Part of a small language model's weights.
Architecture: biases on query, key and value, untied embeddings, normalized queries and keys.
Training: a variant of Adam for these matrices, 421M tokens, 6423 steps.
MLP neurons of a small language model. Each row is named by its layer, matrix (gate and up: input weights; down: output weights) and neuron, and shows model dimensions 0-255. Each number is 128 + 24 x the weight over its row's rms, rounded and kept within 0 to 255. Numbers have three digits each. A neuron's up and down rows have the sign that makes its largest values positive.
Before each neuron's rows, "fires after" lists the tokens most often just before its 100 highest values on Wikipedia text that the model never trained on.

fires after: " D", " v", ";", " m", " ", " p"
L2.gate67:145129153104144134140153149100094147083151120089124128148160180144150143177109108121117110119136114130107148162128142125152115116140154129110108138116118118153117147139098135132154151103087156157108140142101113150101128104150101098132115110136119139147126155103115107162110130087105123123166110119097151133112103127104137151136094127119105149122218153127156137124134134196157108147108125127115096113158188158170126149108089136127138157083122125113135138119145185072100095137120121104203141094146132151078151178193138113134140149136139099098108112114120135123145104105138133106117131161126176134144141157130122120160136137104104111143147116112097103102092126120111161116129132149187135102127111140153129098074105105148114117090117081140108115124114142101106128124088126
L2.up67:114086165127109104143119133117176119109159130099139094131159105105137124133084125133085170122135113095140130121134111098155129137115171123127170120140142176122123103141156127131155146113152095146149155108091105141108124144133139143165092073127102102122108158120097143135169133140108115110113115138113127114077097085172115157145137155134102175093137152084146108161146146108075099122150145116110156146085131151117098164165174115100152182109136156130134164128150116119123152130091128152147113090133097162121095158149119126123145161121124123156169130135150145124150090129156150101104119128099119098173125160120131156131139122137145066132069106121137123147111124139106128112110115157118093127119157170131129110125118140136135089131115105128154090141203136117162096117087112
L2.down67:067135139132139141119073085092155114132070110164141122111128142092136109126139111100150100121088142098145135152123120144134108135097174130082125134123102160116126113136122120115153101105137110155126138132162135113138101135131163136168128125153136113107099126148167132110134135116146139080199160141094134128127154140159103110146119164132165138133180150157173143132089146133158097140141123151167134130126116171125113111136131116132144126108143124135059124063149091111121081153157089142134106147125119130127147093126115096131089107155207080113154091150121173133146142111103133154124114148142167119132133111126174170141139126156146149122140118117127118133128160111093124094157111103140125108147153098109143151109111166092145148097132107135136141128105173123136081095132105

fires after: ".\n\n", "a", " |\n\n", "l", " in"
L5.gate191:155131129130125119167167137100097135143127167123084110154122158125110166125129177127139120125134142150156139119132099101091151126144086106123103147127111111125171118123110122208134138120123087140096138159126152116181106158157105131102094175126127125133110118126117076134105160125107150123108132164115118083122096104112148091175102125142137173148179142141183137150096143152114148144140126104120140117127187106092106115161086150114094129105112153127156074132174138091147110143111119108159099167128136146092144149145157091132123132136123096124132144104097120120085126114107142107147139154133128084123083183114103126160129129100147143114140130106134142122125093122190131126152120130166141130132087141148145152111142141147126156108117107104144088096143141129155146122184150
L5.up191:098111139128143130164151130089074142126131134117133108098104157118137128140127144112131146134164126126157081066160162123122120156140123107133138125159079152132119134160144138180157088174115159136143184126158139132130179111186106142146108160118098112109131158125155115138111124118129164109117134130097109115107084099110140175155132117158141085156167110123144135155130108145108143114137111114188157139133191106127124101118146100174101125100112138089107128159160165158180156151127095135142163138109158171110148108113115113136106123105120151131123117143104111105120116099104128163140127108134135116115126144109095137142167110131157087132074126122141122144106142126148126096146115177153085152142113117138135134158158134193152114148090109120095110138155180137127140144155134
L5.down191:130112114124143140096140107118128069149120129126133143110148146139103131131145070147079123147137124113130106148117170127189118182127148163090131124151143143151105158131125115148137131142102088118147158140111153087114169101159136158151167143099079122117123128126140086141140110137086144124147085120128139091123111122096113125113119137121173118164175163140144124148148114098157152151108130114107149135157142151131136146168155121094143124159156133108122120089107157147108103160179115132112154116142111159144156123197120152132163111133099124138144138146207134092131132140131106136132146160100122116125134144152089122154142102118162150160163114077093205144129099154175104115133143093125120143118136127085143150180143138139111159118119118117109146116099159121105147128092137

fires after: ",", ".", "18", "19", "00", "15"
L7.gate60:137135161132101136144097142145134122104148160127099146104110131134113133119154125112148114150100120115130127129143142138121147133142100138164129104078165153084150158122106149123142119162132129106118152140091105123152134131142146137111158106093117141140112147183108105068111119157135127102148209109142153120132166092166125145165080110117114125175148126133114150108100109111132152115148141106126141133144156107143144137124103119099084052129132112176174120123104125116148116161133123105109115112149113123136117083109094141142166090124120173096085052147108111088109099114108109124116122113128134084169137106129168139120130133115087121134127089135111096149130146071126113138133117145089107173135129166161101162151137108093149165078100145086142116122114120125130153142092148
L7.up60:106123156127096111115123102124136159140163166102121121125168120098111139154149149096106131144125144124074130160115098131118120135160178159130122104089148145083077145151126157146090172128184153153123137125132140097137107144123143126150139104115152132138135135101139066120112111133076139092119133135142098120107126084132163148118136148167169140184122134130100132112106109110111096111120096072144140155162145129100185101130116131181113124131138114100138115127146141145139128100102126126168119129145129123133115121128164083095140118150078109134119093114118114110087146116122175076115108166120128144123151113128126144149116106114108125143106118089125147104119139100169123170136115153172175164151133122134144086089133136095083136141158142144153160118093136100158133162160180
L7.down60:167148194102136117140104117093118076153135130141178146147172112117116145119152123158125109119182142081146115112127142136095092115112112121113116150125118132102064134137089122102128124150100117111146099144118136100124132098090153114122126142126100138106130092132089110082125108107091070153116091164122127136155164183113120124134170144121145123094162116135129127127107167150144122147153149139122116061134144155118161100197119154124093106121160117133132131091083106133119125117136144138118117168111121129136132114110143141115131145124122160144086090145176157127119103161147138140100078115166087118102083092136140128123128164145144130161147128115185125163141106141123145124129109127083168154168149127130138157153136081130151121147110136159153149138130119104139140170128135

fires after: ")\n", " s", "\n", "E", "D", "s"
L2.gate103:116138141120110113142129108103111081099169159122110134071135146095115158114140134119168133098108132133159142164137157126153122126132126137148127126167136116129131095145130152126157130110139106099073169172112121141116139143159146123150136111136136145112114136104149110093092117146096130110135131100126131119125138117186173128116142121125071141124125151072139110094119092149134106165133100170128119140125111143128146100152112130114124097092140139135128157114165149124090123137151120123170111099116103175100154146133126093176164129120157154084180166117143132133154157160145105109165146099110110175128122137110175126157132099122140126141167163139128087115132060111086182110098164097116171118144101184138115114154127133135149159144131112089075137099103093124153134123128108
L2.up103:126112140151097138137127134131156104116125123146108110120138129093114165157131117149189109110123123130124146163102132084143124113067083133101113113152112113112101100146154123060115110098129117143166152129130111152118122183129142186163157072118135172115095178154164156094190130141118102126060108146132124083126143093153123110115102134121135143131094150132129109145140133141131152147150144152096146159146122112144124118168135089118107110172150144157108114128113126138096107135117114141121164148124097145126099101100150159158116108107080131101117149087134121144105118153101101123125168140145118099142089125116136110145117152115140131112124149114126140092127139120150098089118182141111208123104125147068148132142160150105115131105173119129098109139145130131165135126122156
L2.down103:133134097119125126106121096111137119155108122128129166134133159102119124170174152106090124108134139147157165146140134149147092167126163148172150105139126096116127130128134087119135112148112138104096125120140143130163160130123128121143100114135102090140158129091105118084131153087114114089135150108124129122145111130167161133163117165092134123128096096113133122107110093099138159089137128133113115152096157193143100101108095154118119166107098097127148152166145158141074147116120134146111147137167124157091171171167108137151112101138092137121108123163116144128129096115148102117136140135183126150154095158105153114167152117139140111145110173095144151088127112103146132089076129126149177166091106167135123122099140154150116133072092138113128112114094113125156123081093161

fires after: " |", " |\n\n", ").", "==\n", " ("
L2.gate81:124153123131153114147135106124134112115155110125095131129109167163117133142111120156097149112172122132138156181157129112125164104124108134123094150137144155166129110092072172111141172144097141101083132161155112089142117120121143144111091120150136127113141121107158119127090141161139137150103132115098152111136124127112151126154144149110133152139121128124120169115090128157150122147099102128098127158080094172136160131082123116126093119069135130147153193141167135097158152135109109155129136138115121135102172167139111117128164099157132090120174125095159139148101154150171073130145100127127133085117112130122157183120136126135106126136116136099122104091090103131194049142123128135134160106123140106109113100131141158104159120110133145125124129082132083090115143131130094
L2.up81:135140107121111159136161129139100119103140161140104159136123074103144140174154133149129130088128110122168117157111126083130147147136121071145116129127137110121126148111157118186176080111144132125121145112123152085090082147155154096148113098104128174089167114147122141113147112122098122107117133092152095139125124154114124149150120162145089089099136102126142089126133128126134100181131125128093123072165167134103088179096159130116132156081110098124137088118163155143143144167086136143107119142125177138129116090107073136161117098140122111087141102138120094140112089089160155123094139120155121136143111104139143113092144121151123118132128141142131110134131097118113105091109130121160108118093151105148116142091173145142120166147134176154099100129121146134121108108128163
L2.down81:141086147124124136109123097111168149086165100130095137167139123180117123117135140132144172097170147173143152121107094140157141131161131124139124172093100103144128119112097129121119119173133149127095152104073115173129085141079099177145123090130109156121112098104134154124141103116105097098132122116105178116122148103147135147115124197150112118157109096153133135094130103118145162203132077127113117110090169138145100182148130113142101129093138163137096132154138182132133136132105124123127118141156150136138140108071119121147171118172102120158130142091153116133085141116152143161094144137133140128165104114099115124156114109148138122116138120107097142172152095131145148128128151122131127098100147118117127134128146180132137156094138137129104144146121100097141115156138156

fires after: ".\n\n", "==\n", " (", " re", " =\n\n", "=="
L7.gate236:138130060126143126147134082113129151134125136134108185132163115109148161159108137134123144121103102107177128115101165107094128143130140109153111115072118119128110169142124166123128127131141121060116136111126138103146119121134116119159111110154120106145101125090097092124117137170135100147143125095119113091098149130142110103126104095080117107145157122103138147094116136181087090156091110144116155135122132131131125126144113131113127095122078101176158154150141134105151126102081081137131127159155150129128138130115130102137164165146105105176148146081141116146119156136136095136160162141123138084132165162132120113127163125147175138137098131093115114126173157127112120144113126107161113097121144122162124150150127128112148204110163129182176083082134129130158136117117150
L7.up236:138150100118120141130103091147093170112112129108069109160105136144104112115109140093116182096172120108107126126156127095144093123108181113126164082113124150092179105164132127135162133148129151109076100162119138083137105103124126114114097100124137137130115098097092100074134126115102124166129149116135130184115156120104145127111111151101094071187178138125137127154132133112140126119123153199119110165123128102092168127066111145125145130122144152106114128126129109137147095105115155125149117119128109121140182145120150115118103180145098137149175111104118114174108136159160134114131147136119158105125100100171131095100151112165102125130098156125109155136147126132142105113126143126121096099134125109098133102083141123136146151160142138104105145152151143114116118151118128
L7.down236:116151108133117097178111130153139127118143175127129100118079129129077071143159109132112076146173164095104076140120127149135124108131102109150129117123119128136133128117169119092110122147134134137160134127117187100146158123122165130140135141107142095123160150128111122139127128130127150083132122146150183100105147154131126160100129133103099130154149104127156155046145089178135108148133149084109148119110141093098154177145142102139137132152134156143129106138173161123121150137125121177143095132158115158079122144121125103172148126145132156139118081156107139151124123123100118125116117119169161131144066183131152115159122137107090116121146147147124082099139119093097139171142064113117136124135133131143098132150161140119139111099099138130115102155166116130120112104119154

fires after: " s", " km", ")\n", "C", "m", "\n"
L2.gate17:127118126141098160133136129142099131181124108154163109159140205123115153070131110140127139141110138131118142134146112114097117130143140154143099110130098134158150151119110177128118130089122139104134093169134102130121161096125141108064139106116110126156114155112154162110122153157122172099123142125150122111099142109145107133146147101158099153101146134120131109143111091150150115129120117124187103157114122138168114108126137142114125150139093117181122122157162109117108143103128115159144125144154121165158122157147147113148163117152141151129111126160137220184193123137175116124119154107152155152114085133126164152106081111140123104132146112131129134155124108148179147143101140130135139142110100153138099145120091164083142145151095148091126113092131081124126107114157080
L2.up17:091102126097152126124129136124115108135148176150129143147109125120095174103144142148140205083139172141101110132157115076144183079113112109088139170158137145132146099136117113097126123096117103079163136140115113152136145144099144109123143091121154130106092105147134124087103069092127148155126138173075132094146098150116116096123138121114154164105086110134120137132159168120102148093176103160150151147128120131111156097120166134089107116126170120121144103118151164097141157135136117099128121154087133102113130165118120128112118153134150144141145146146119119126112087095144120109151134112135132145110140111095143109112137158093095135076157139190151165112109124166128127111116134102097139128132092118108148100166153163113144115151120085127121115111111140089138144138126108
L2.down17:103137136139116189195106119138140171137158100153100126110127107112133117137110139109134134096122093115151083105097132080100113099150102156142136137101095134114107122124168158139131090121143145165119097136118108127133096113140192122110102128153103168156102136128122138097093135207131145160148120156124142111124158134141108167136092110113132131162120089177150140088127127139148123168127144128120138083132126135116122143118135139137136148122131127136111168093150105099138168152085123169123127144137130086117107119175119092117133120121133083095168160119117116067134128114110101119136161148118144175112094093096093102117173150175140134085123142126095108123107161117140151104144133113142160147150099105125097141124146119092114097128169147112119146108149142102097136176140151

fires after: " V", " v", "s", " t", " T", " "
L5.gate289:096134145080102140123133148115160157144135111103103131170091140134100127142167143137138125125131109165146097118173129147118116092154088126130132129081126098097122108170123129092143115113149114085089142157108131163145121075140106144105091070103165128138095106118074090132086146120113162091154160140101128119143125118133119127159090134103098149159144137115135132140108113141098157103153126117104135101164164131126149116135128120140113112139163103156144138155167184125154083096134138116164161091129123108146122094124173105142139100155137139134109127107125130096110118106087140125107130132164113084195137119134147117149105151103112094158097138138099077127113145121190162145140132153122142136119108165112101133110101125114140108119140092134107138136170105124108178111177119
L5.up289:126126147138177146102167100096122142117110155104171099141123099104135128166126120125121118150147137142135164123136151111127107159110129115147144109130141128120133126138155125073148066135150132161163134130147121144130148153122117154102118133145111140143151093122108175124122131159125156126129123089097164137158083162155107095100088138154089176152108146104122095088138146143113114111108059091145107155118142122152161079178152138143124117191073089107145137140135107151133175092092129122150128126160101139094110141125117186134071159128108182133089169117134136153107167124105161131129152150155152103141148128114094109124116155128152126118154093091143149146131121147148157119151107080100157147122119092106152123161138139115161092105125115128124105118128124118121110117104143
L5.down289:138147144172136117104141079160137116139116147163159128116116129118105131179141080143118120111102114117153126123145116115162093094070119125164127139168136111150163132131111105092145092143096113109092139134087135087100138155126118136107135157099109155150095102153101148157110122139140100103143148091144107140146106092165129133112101138144121118158125157138130136109149136137142138114136069116099136125177134159148141119153152091138173149095159098100183133105143109113159163106138128107126153124135110143128117168101152160123083114198160090095127136143118134152126095130123146111156143086111118088132112140146139115189129104137105137140177143120133095136167119140164126092156137099157106085127129125116079137122132142130146119138127147148099159148144092097139088068158130

fires after: " |", " km", " (", " •", "m", "."
L5.gate229:141111113064131098136121163090137125119130120102148110159137170112110148108153136171106131140135116136109125119160056107114111084177155133173141137144143106091113126135177145147157164144127115136079152182131146136166122155136151087146132125118093141149115131084121083113122123136110137119166143126107144126116162025127126149141120148135128149138112134109124178091125174150105134165113119128137144141148132112159113153139114090112085133125126125091121106153163102129107133130093128101124117129164161135121125132167104113155136124130142170155131120114139131176088151089121110150099102140125140142132128108139131151101150141144090093162133100097151119141143103113157131126101115160127112096093104122151105162114115109140156134163144171123077110151088171108119116120156124
L5.up229:174099140128161143134089113129142096166106140144125148139171082111139165105139138179122122156147126171130144138180148112143138124126104148128148114148134116118110095126160161099106120112144165092160128117125125092150160136099164150147155117132119116124170131112126171162109165112113157109129183137144125136126116160156106118159102137140160166119189144105140098151128116123123135116113137095174137064156120164160095129157138145155111137135106112129108149117130089094095142115114118083152131138166166105154156148111119070146140119146138118138123128076148140155095111112119098103135133130112143129129092166100084128153127160132153130139163139126122172079150128108069158104083130108124160158086160136155152141131161152158147137111102105150141127096115123115137131106111151
L5.down229:099111140090122112123130138167153145075118135083104108082095129172134103113124082126127117136105159122109113128087143140094123084198090108098162112134130111135107113143103115133125138082126142114115114118155127152140161085150153128143166058114151087151145129151112119146113137115128157124094154121097125079110133142138153144148119154136113112154131142160113090127150161101113140144076130135147165107117126112121180119114136134131149107136170113121126125149120163116135096126117128157092194115097179150125140138131143138099090128157134096119176157151159132133090130151120114106112138145136162119104128132136103124143110149144133111163129204177089177125105106137162160103117118164135141079162117118115127117128134151134110114118127106161137165104131163106144155139140130

fires after: "\n", ";\n", ")\n", "C", "T"
L3.gate166:147133138161126123162166100106129107123165127123121169101119163132114132140164096144119105119107123109160157145116077112136138096127092165183106159135116095095146153141150093068136088123138138134125164138108157158133150129129126082092116083105115160135134147095152134116120076110169153136144123140132100135086112128168148097169133124120107129154110136110133158099104096146134176153147121116137135130139131134114118179117144163145120081133124122133158122121107153122162100102154091137152131090109107150108148137153126100183129133184128140084127121131143151150147105126133057154172166083105082159111132100161119120144132135120132101128150140135154130136101127124090162171145150139104099121120114138135111123075096126112131187134125151156131136112157088129103125120156116
L3.up166:143104125160116086128107119106148146138104162088110107045123087136144109132129142115183157156129147152125121150114121124154143148114150150111155126106123144140128151169126134101141127118140115124160176050106120125098138109102165124128125136123159149133152152086096139155109105137133146126133077109123131101123107128150116136117150065108126151113162132166117133164143138052157117107120152111137170109122177129120091119124161121143147115125152144135116157111103110128121126156126127146113182132108085135103118125149139121124098113172117129157117119143114153089100146103178117122119133145105120119099133124144156134120089126103098125062087166135134141111113117134123172113119159108118154094134112126054137129164154173117158146153144127126154122139174131107131153170100144
L3.down166:158160116134169153123142075139107094143130110108141122073101170116100139110164114098049111115136117106111143102132138107133121103136104121111121112108083130119142133165120120126148129148149129135129137123081103137136127130133136119109131056096129130090104129132127097087102131105140162116158138135139103158109077149099156146195111178112144154138142135115114126123102097159115190129136097166122154101125133115131104138098136164103122095106152158132160123093088119111128096101138132116128126122192149132115108106143100111148128095119117138146142116117126128146149111172114152169128175090137135151131159158119114156142125123154137119141117105110145139163102140129080098148137128104188103150155131147158111159062104102137135164072110129122128104147110128096127159126141134

fires after: " ", ",", "ollow", "A", "."
L3.gate138:122127108121111161149142123152131108079153156100122099143193134151099151144102144120148133135135149120131084126190105116112110083119135124147110127178106104078101162112101147157140148135142163122125157169115148112141115152139106116108151126134099154174069133119104054146137142141092096131117117141135095144108138131127165114159105138107119075140117103127175137122153122136110126165134133126155110118111126151132167176075088120124117100100166140166125125163170153093126094095084138125162093123147120139161112124137118125200112120122114129095132090116148127120129103136149121163144130095086123145105143161149139131131142160173116122135098106115120118137153115091143122116129126141137107164080125152134154100146107135136106148156134082139117121093148144165095161125110131
L3.up138:125150098165142091098123091176135155106163147142101110058119104163126142131118169142124161115148165117114137138148132142156133125115131106164093137153153103123161140096122144138129109126131128156146146111129123160147097098152119120122126121118086132145154150139086104172099110115101140119156123112163111162132158077136102104155141093063131109160126161148133096137131112119140133098097123123123116123123153120096151108113144108118148150129099095130127108117164101170110118107087133129136079097142113097123123160128157147131145140102102123120160055134155096117132155105170142127140126165125119168101132121198067102150126099115156125128136160141093125089101163113160094105100098110132131168145148134155145146116158099130160154150139137128125066110105147108153150129136138
L3.down138:087106120134158103133158141100150093133145148137130115097114149121126081097102099129135158138154118131122117143136100112143110152144122110124132172148139150145158102096112085170111099132158068083158158086096123126109122182129096124143125104094154085119136131101134123112160122095114155151141151137098105136108140104102100138103153081131120136136142125138106101141129148084191151140117158118139137141117114084134155071203145104106106140106131138178091157150126116129155139109152147125144147147140111141135185093125147090092119145172089146099125114162118146078165127119178137136107129129102172119145132162145165142117121132124118131107084115106126174162139123130123163145102098114160116145157153111119150113093113117107181125152135122109170124137123119137116137112131136

fires after: ".\n\n", " |\n\n", " |\n", ".", "|"
L2.gate228:115135115131085099144133163124116131112107122108085152118095143120086130117121112158124089138128073136189153135122098141126144123147141130155149157131130095172157108118124157130122098080116154119110128129147136132115173131152118120117091126134112138121132140126123156141166121152122125095111100103136128113126138116131129177147135095134077127147139149143130155124130111149097130134162028091092158139116142127091139110110104157150097149128113126094123171115119104071158106148125111167160137134096145112139167105110084122113143190193159096115130158107161124115135117139154113142127158187111160158090188116104125114158132115119113133130159138156102150116135157133109137100124119115077118118110122105153116100114119105157109186163121124080134128159138114144120110105120130
L2.up228:116169110109106132088144145106084127121125111139117109120105132156145131146099153103136141124090119165101121127097094180087101136123143139130154106117132151129111120181102129148139116111151115147116164111129124090103161124128127160129088163122161138141134142140127126126162202139101103163125143091149152082104139128165105140168107139145147152124094165139138135141116134080103139185118046127145115102144182143142094112134085129103134131160123119157127120126128146136116140095122156143151117102149161174116110148119120100093111121109176179164124130147106126124126119073152138187128140187140160105121103148112130143128141116147101161160143125138106110166089143113154142113154119123146120133091099090106105123162142117126133103134131132080136100177111132101120111106134138
L2.down228:183130151109086117111117109116081150107138133125145107087117102128089105139129085125120155170125115128109139155100177160162102147085087143140118152101134153159107104096133160147120081112101091138129142131113127149128184161154102122140130125132122116118095134156134119104153136151144087142100128118167131109129137175122158128150125138191172118149154110155105190145106146148091099139098122119143139167137139111150123149132129125149140112152113151167118139091105128157181125117128122159089123155133090163116135103131116111116141124141152128116163138159132139119130124136149160171088149137124108158127117114127126176114091128110143156083144162113090136151128112129126135154121126132072119150107154165111113104196127195095142110124115105077113128133105139087143135127152137

fires after: " M", " C", " Ar", " ar", " m"
L2.gate242:159145096104155094121112148160150128128186124165117133117173123152133129097107098118112156120144131081124115148109185130113090171093173107128088068161081143136132136134139138140079134134151115108101137125129104133126140103132113112113105112128130112101167106150155112147189124160132114109129119121156147117154146090128105108145106121124076109121128139142106111135122129159144114169134112140109108108144164153132125067105088125111148152110128108149121108108102158111136126090142076128139149145126172145137153142159077100157140118107129116118193126130165115095115118157145094121110094138133134156131183147105151102135149088111096115150191125157064110088113151089140128114100108137157141128114109119134121149119119161139086165086111125130136142120122131108126134129139088
L2.up242:125098130154115138115158103120130123156109123129129111188137124124137111154130170146134099093120141124099150141099132129114124116141142145119124147124148108132120164092172202151142130120141114142105077095126146129104100116111061147145123119096162133103150101155135127131134126139172130130118151117140111104123078153084159119137115130156124106089120123155121141121125117128059138133153125171096122122092121082150122112137101183120143110133130159151141094136104150093098133161136119128131079127121118137138122095132154166132107146102122142122115151138147111124125168116182134130108106070093123147092099098150094134128149186138177112106112127129145130133117160094166082100152120184111161197095151150101114113144082108151149118144137100098085133138122134118156138104111148
L2.down242:114119134171100103152086140178119151124172117135149136128147105148155111106141134120104122072105127114141111147117122140180113122098142118145105134143139145176103141129093123174142143113153050149091145143129131125103129132116152089095109096156123146116099100126101111110156153099122156146123118108123138148165116071072142144091066130130124133122125104138126162153109108100135093149163137138111086093097154113154120123149131098125115147158127101162153124154119122146171075122092129144110174130113140080133150102148128104150166128106135106151120145131144141136133085113082148139094105125173184120126093154143126143089115163123133126147123114132172121147122081168160101155148138138125137128115150147151157173140175160131133133153152115161164125109134126114121135134149148

fires after: ")\n", "C", " km", "m", "\n", "-"
L2.gate46:114092167115116139134130153125146114165141103110112099162148155088133088150089139136113128158157129107118164153118113094147105113177124101120133082110147144130161137117109130102140138152143077150112110146122107066146144142086101140124161055111097093097079137114137173142104144117096148135142120131092129099166159123158143182148133124114156118114111180137147123168157136135087123138081122115166136102142132130149134136160124116088106127140136148153153150118138144128118112125115121124109121115107090158137125105193104131160153157133156110100112143144141139153130144111087141138157128117091142151117131109139131118153111114115136096131152107157117091082132130109126115129091176133122119157104140105159128163141124184112124175119079146158084113129086130076161111133109130
L2.up46:112104140138165167137122132132135127154132169078087121083102110116071117113122144192109144090101148110142156150114123125136110138145115136134155132108126100113156103153163157126117108088121153110152127134154133144142144141117131150136137139109153131134107158159147105140167099111135116126124171153122106155078189144170143124105164135136172105139171095145147133110116099127124113114175176154107096148106139131182108134132155134087044112109151157132148129106098116127135133089160107151122132121138158110125146128131129113108135152132131094119165129168152126068170080120124101135114141152128145106085116110141128142177138126116185133129135115148098166139153154130134127122143175190132104134132161139131145129155158140125114176128117093153147139117118146139122161132169127
L2.down46:113132106136167134131132126150098149101128140143123125118122122117114124107121113145091120111161129122105078174131142161132130112119145140119120101114148082132141158130115170149093111135159092097132096141092134102120115115155166066089121143137138113086126136135087114095110125193076135170150154147095160136127109108122132140143118153135092079115138119083141121144110075203099123148149154092125122095137140129098115146080145112115139124139167116112137121123129133155106122130099161145076130105128154135104144128121082136144121151164130168152165146143152134102100151141124163119133156150141158087158134136125078117148094105147089095134114126101154158135111096082131113154136103122142131155103122155161153113077132148116129103178119138136133146094115195106140128158132147

fires after: "===\n\n", "\n", "==\n\n", " (", ".\n\n", "==\n"
L5.gate310:132114148103076097106113110072077141131161125106129117104131154115129142145122148138136145113131066141134171122153110053102149103172127114157149091126142133110133157106116111154114129110108124105100153142133128160155102081135094119097163150144116111146114150087072111147138123142156145107128139178126169135123121123142139114161110097140095131110109142099110113103132123138167090108140104138138127116135105134113134105129164117121112163112110117143140119119146130150125117113111128127176113125123171133185114137105101071164172154125124117138085085106104105137141175079117103143137104147141087098143125135140148111156116072112111119157134143135085152121132117117143148096070119134136088108162100163167145126110154121133105133151106123121109112152129141115148113050123101
L5.up310:109116119139143145134181094133098126187121119139128134139131135183086136162145194114139168118163121150119164098122082132106106095100134113145132162152165099122132132116123126104121094123082114120142131128136145120165112130120080144098139118110089139129108111150146116091142149126147123106123129125132123141112122143115131065155106137099097083124122142120133143123073144123165121115143075089163133141114117143112120094170121099119115167124132113124104153129075166091137117107159126104132078129118134152107137112172123120169130144171120129137150122117107147137148150122113113079138097146136121139155119098170097083104132098109122107145144125088132133096150152110113137104112147125131149141118108165135126174138169083121136138167072127132111109176183124131133108108093067
L5.down310:111157128137116093100128070131150131126111140148151185162111102108154116126129175099152120129118110103108105129179118153153141121113121146115174131133120119164152118142115091113121120172127126114130136106139109157080136139125157137133102146085146119136147120116139152102116132135127117172136131145132137124176102134182153087136141140095118121110124122142137088117134111129116128182102125134144097170094188142126170117119131163207123079101109108139080118114117122121076184100124120130122132114170151139067149108140123182139138094141142137134116142148113117155135136156123146138144136138189146080125131152122090134112176128114150124128091139132159151118091129153136096159139107115128158148155108084124170121172127111124122170109146129158103113119142090115101111105129095

fires after: ")\n", "\n", " att", "C"
L2.gate30:152118154131119115165098146101135111089186134132123144131168158130166134111151140093102125108096143133155135117133116109112149124103110149152110101139125114124137110115127090134138128145127120156092106140107160130103164118141130113108146073104089150138091146113159140094089090098112155076123136131109148110096124134184179149149156097112130155074164130096171129135145139157113122129118122128112143160108130173115133122081169149114111089116107145134086147084126133126108125113132126117173130117132112142141128105099166158161152143142103158169087114127137176165110117116135099128179147112148119133090132103151123171165154175112127142153128132150132112088176143148122136159119160119147171125167120171159106119134139172096112109093093116149105117126145151135109098113175124
L2.up30:134141145138161136162114156133114115120121130119079152139153158116187134100186117126124147113119158156184151136097113129134141083097084110154130076119131123110163154112107138127132139125097120168104106144090144105171125143114151146152113127136140139153098149117119165104065114132128160085156165117092133122097107125156149171148146075100162141113128118112148146114130113130114126089125137119177138098131153168127136129115170155102102123105078136086119127059138167116126128121130101109137115111092109120148150131139153132139150152138119161076112105113134146123129120150154107145129155116145140095125096119132108129162145142133078126102107124083075145155143160135111111149137174080136093134138106143130124143109147136115163120100071141141144117153125084128154179107134127
L2.down30:130147101116142142120117102120123076125140126159121159101110099085125107069113137094129163128119146149133136118122170112107154104098152108063173120133116167099137095165110133118122107122146108080143138148134147150112122138091132104144115128131147098117091103135117099105087124100137103096163096124147108178075108155134154123075118118172106105121152106111122085138147129101138121130119136119141147117125161101118138111123125134100175161157126095075147171162101113145106155150149148131125149147157144109155093116111147116095122133118143116120091092116112131085118087112128141098130149113123127106151138140072128130103143109190140156156145082136135141141158099118146138107107104120196098109126126114117169143122138159134134130105144136097156128194146177102141131136152137

fires after: " M", " R", " J", " m", "r", "R"
L2.gate272:096124103149134129152129134124092160144124128156132107121131143158085124102130113111106142078117161090176133127141125095099148113116155081135124148172098131141146110107115117114122157142186166128091116159137163155161145163174110114105128076110087143116172107110174128097082127137152129103140117125128127149114148158166120075141144125156108123147154139103140115134129129138130125103149118140133146089127088105113170122086124181138147112108154093130141116098141124146149136168120100151173137096122141075103157132122184125170131140145123102103179147114158164147099147111105130141112104129123149112145077130105123167171152094129133085130131124092119098127137136109087121149096082086113097118140136129150096117109084148128150119108145117130121118132108141115119107174105156
L2.up272:149157123142110114153131107118105129119124148128144071209117134126159138109103113118116101121084129108121124114118128115145157128158159131106197105148126109118101163151101133137106136117139106150115068121120133145144115109098139095135104125137139119140077120137152115171101155149126150158130135103153088120119135151124142114126108154093121141160122135148135120080141110121115066130126118127140109097121147108162095119130075112111094090157111094133182159165126155105093069135114145183165070133142145139111091122154170145107149174148169131123166092155130119119147119146151102150101094112129163127111154152134091138087108165145131142103072125099147137113087162096132116158123132127121133122133121120132122105131152110147108143085109111127181128107152158107150136133114134
L2.down272:096108147123151143130095121109169141138165123077119101148157106119120142149125121120124111170128149110138114146113183092173146147071129132072135116106161108134120135104143158156120148150117131093110115125144148133144100128142123171121128134136169166123170150085108100173158167111098152087156141144142129109092133134094131096163172140124128131138125084126150108123120101127128075141119187161098140153145096121136125137123100128099161160108120165142130148159131157126145128141115153132137135127144140107163097150134162130152123138083170153149094105092154159097114139102174127129117147142145145135151129113160107097135124110094110091167153128162160174146094077097115124161144099132141135133131136118151135106117109082114103096069123149148081109122106138111153112123141161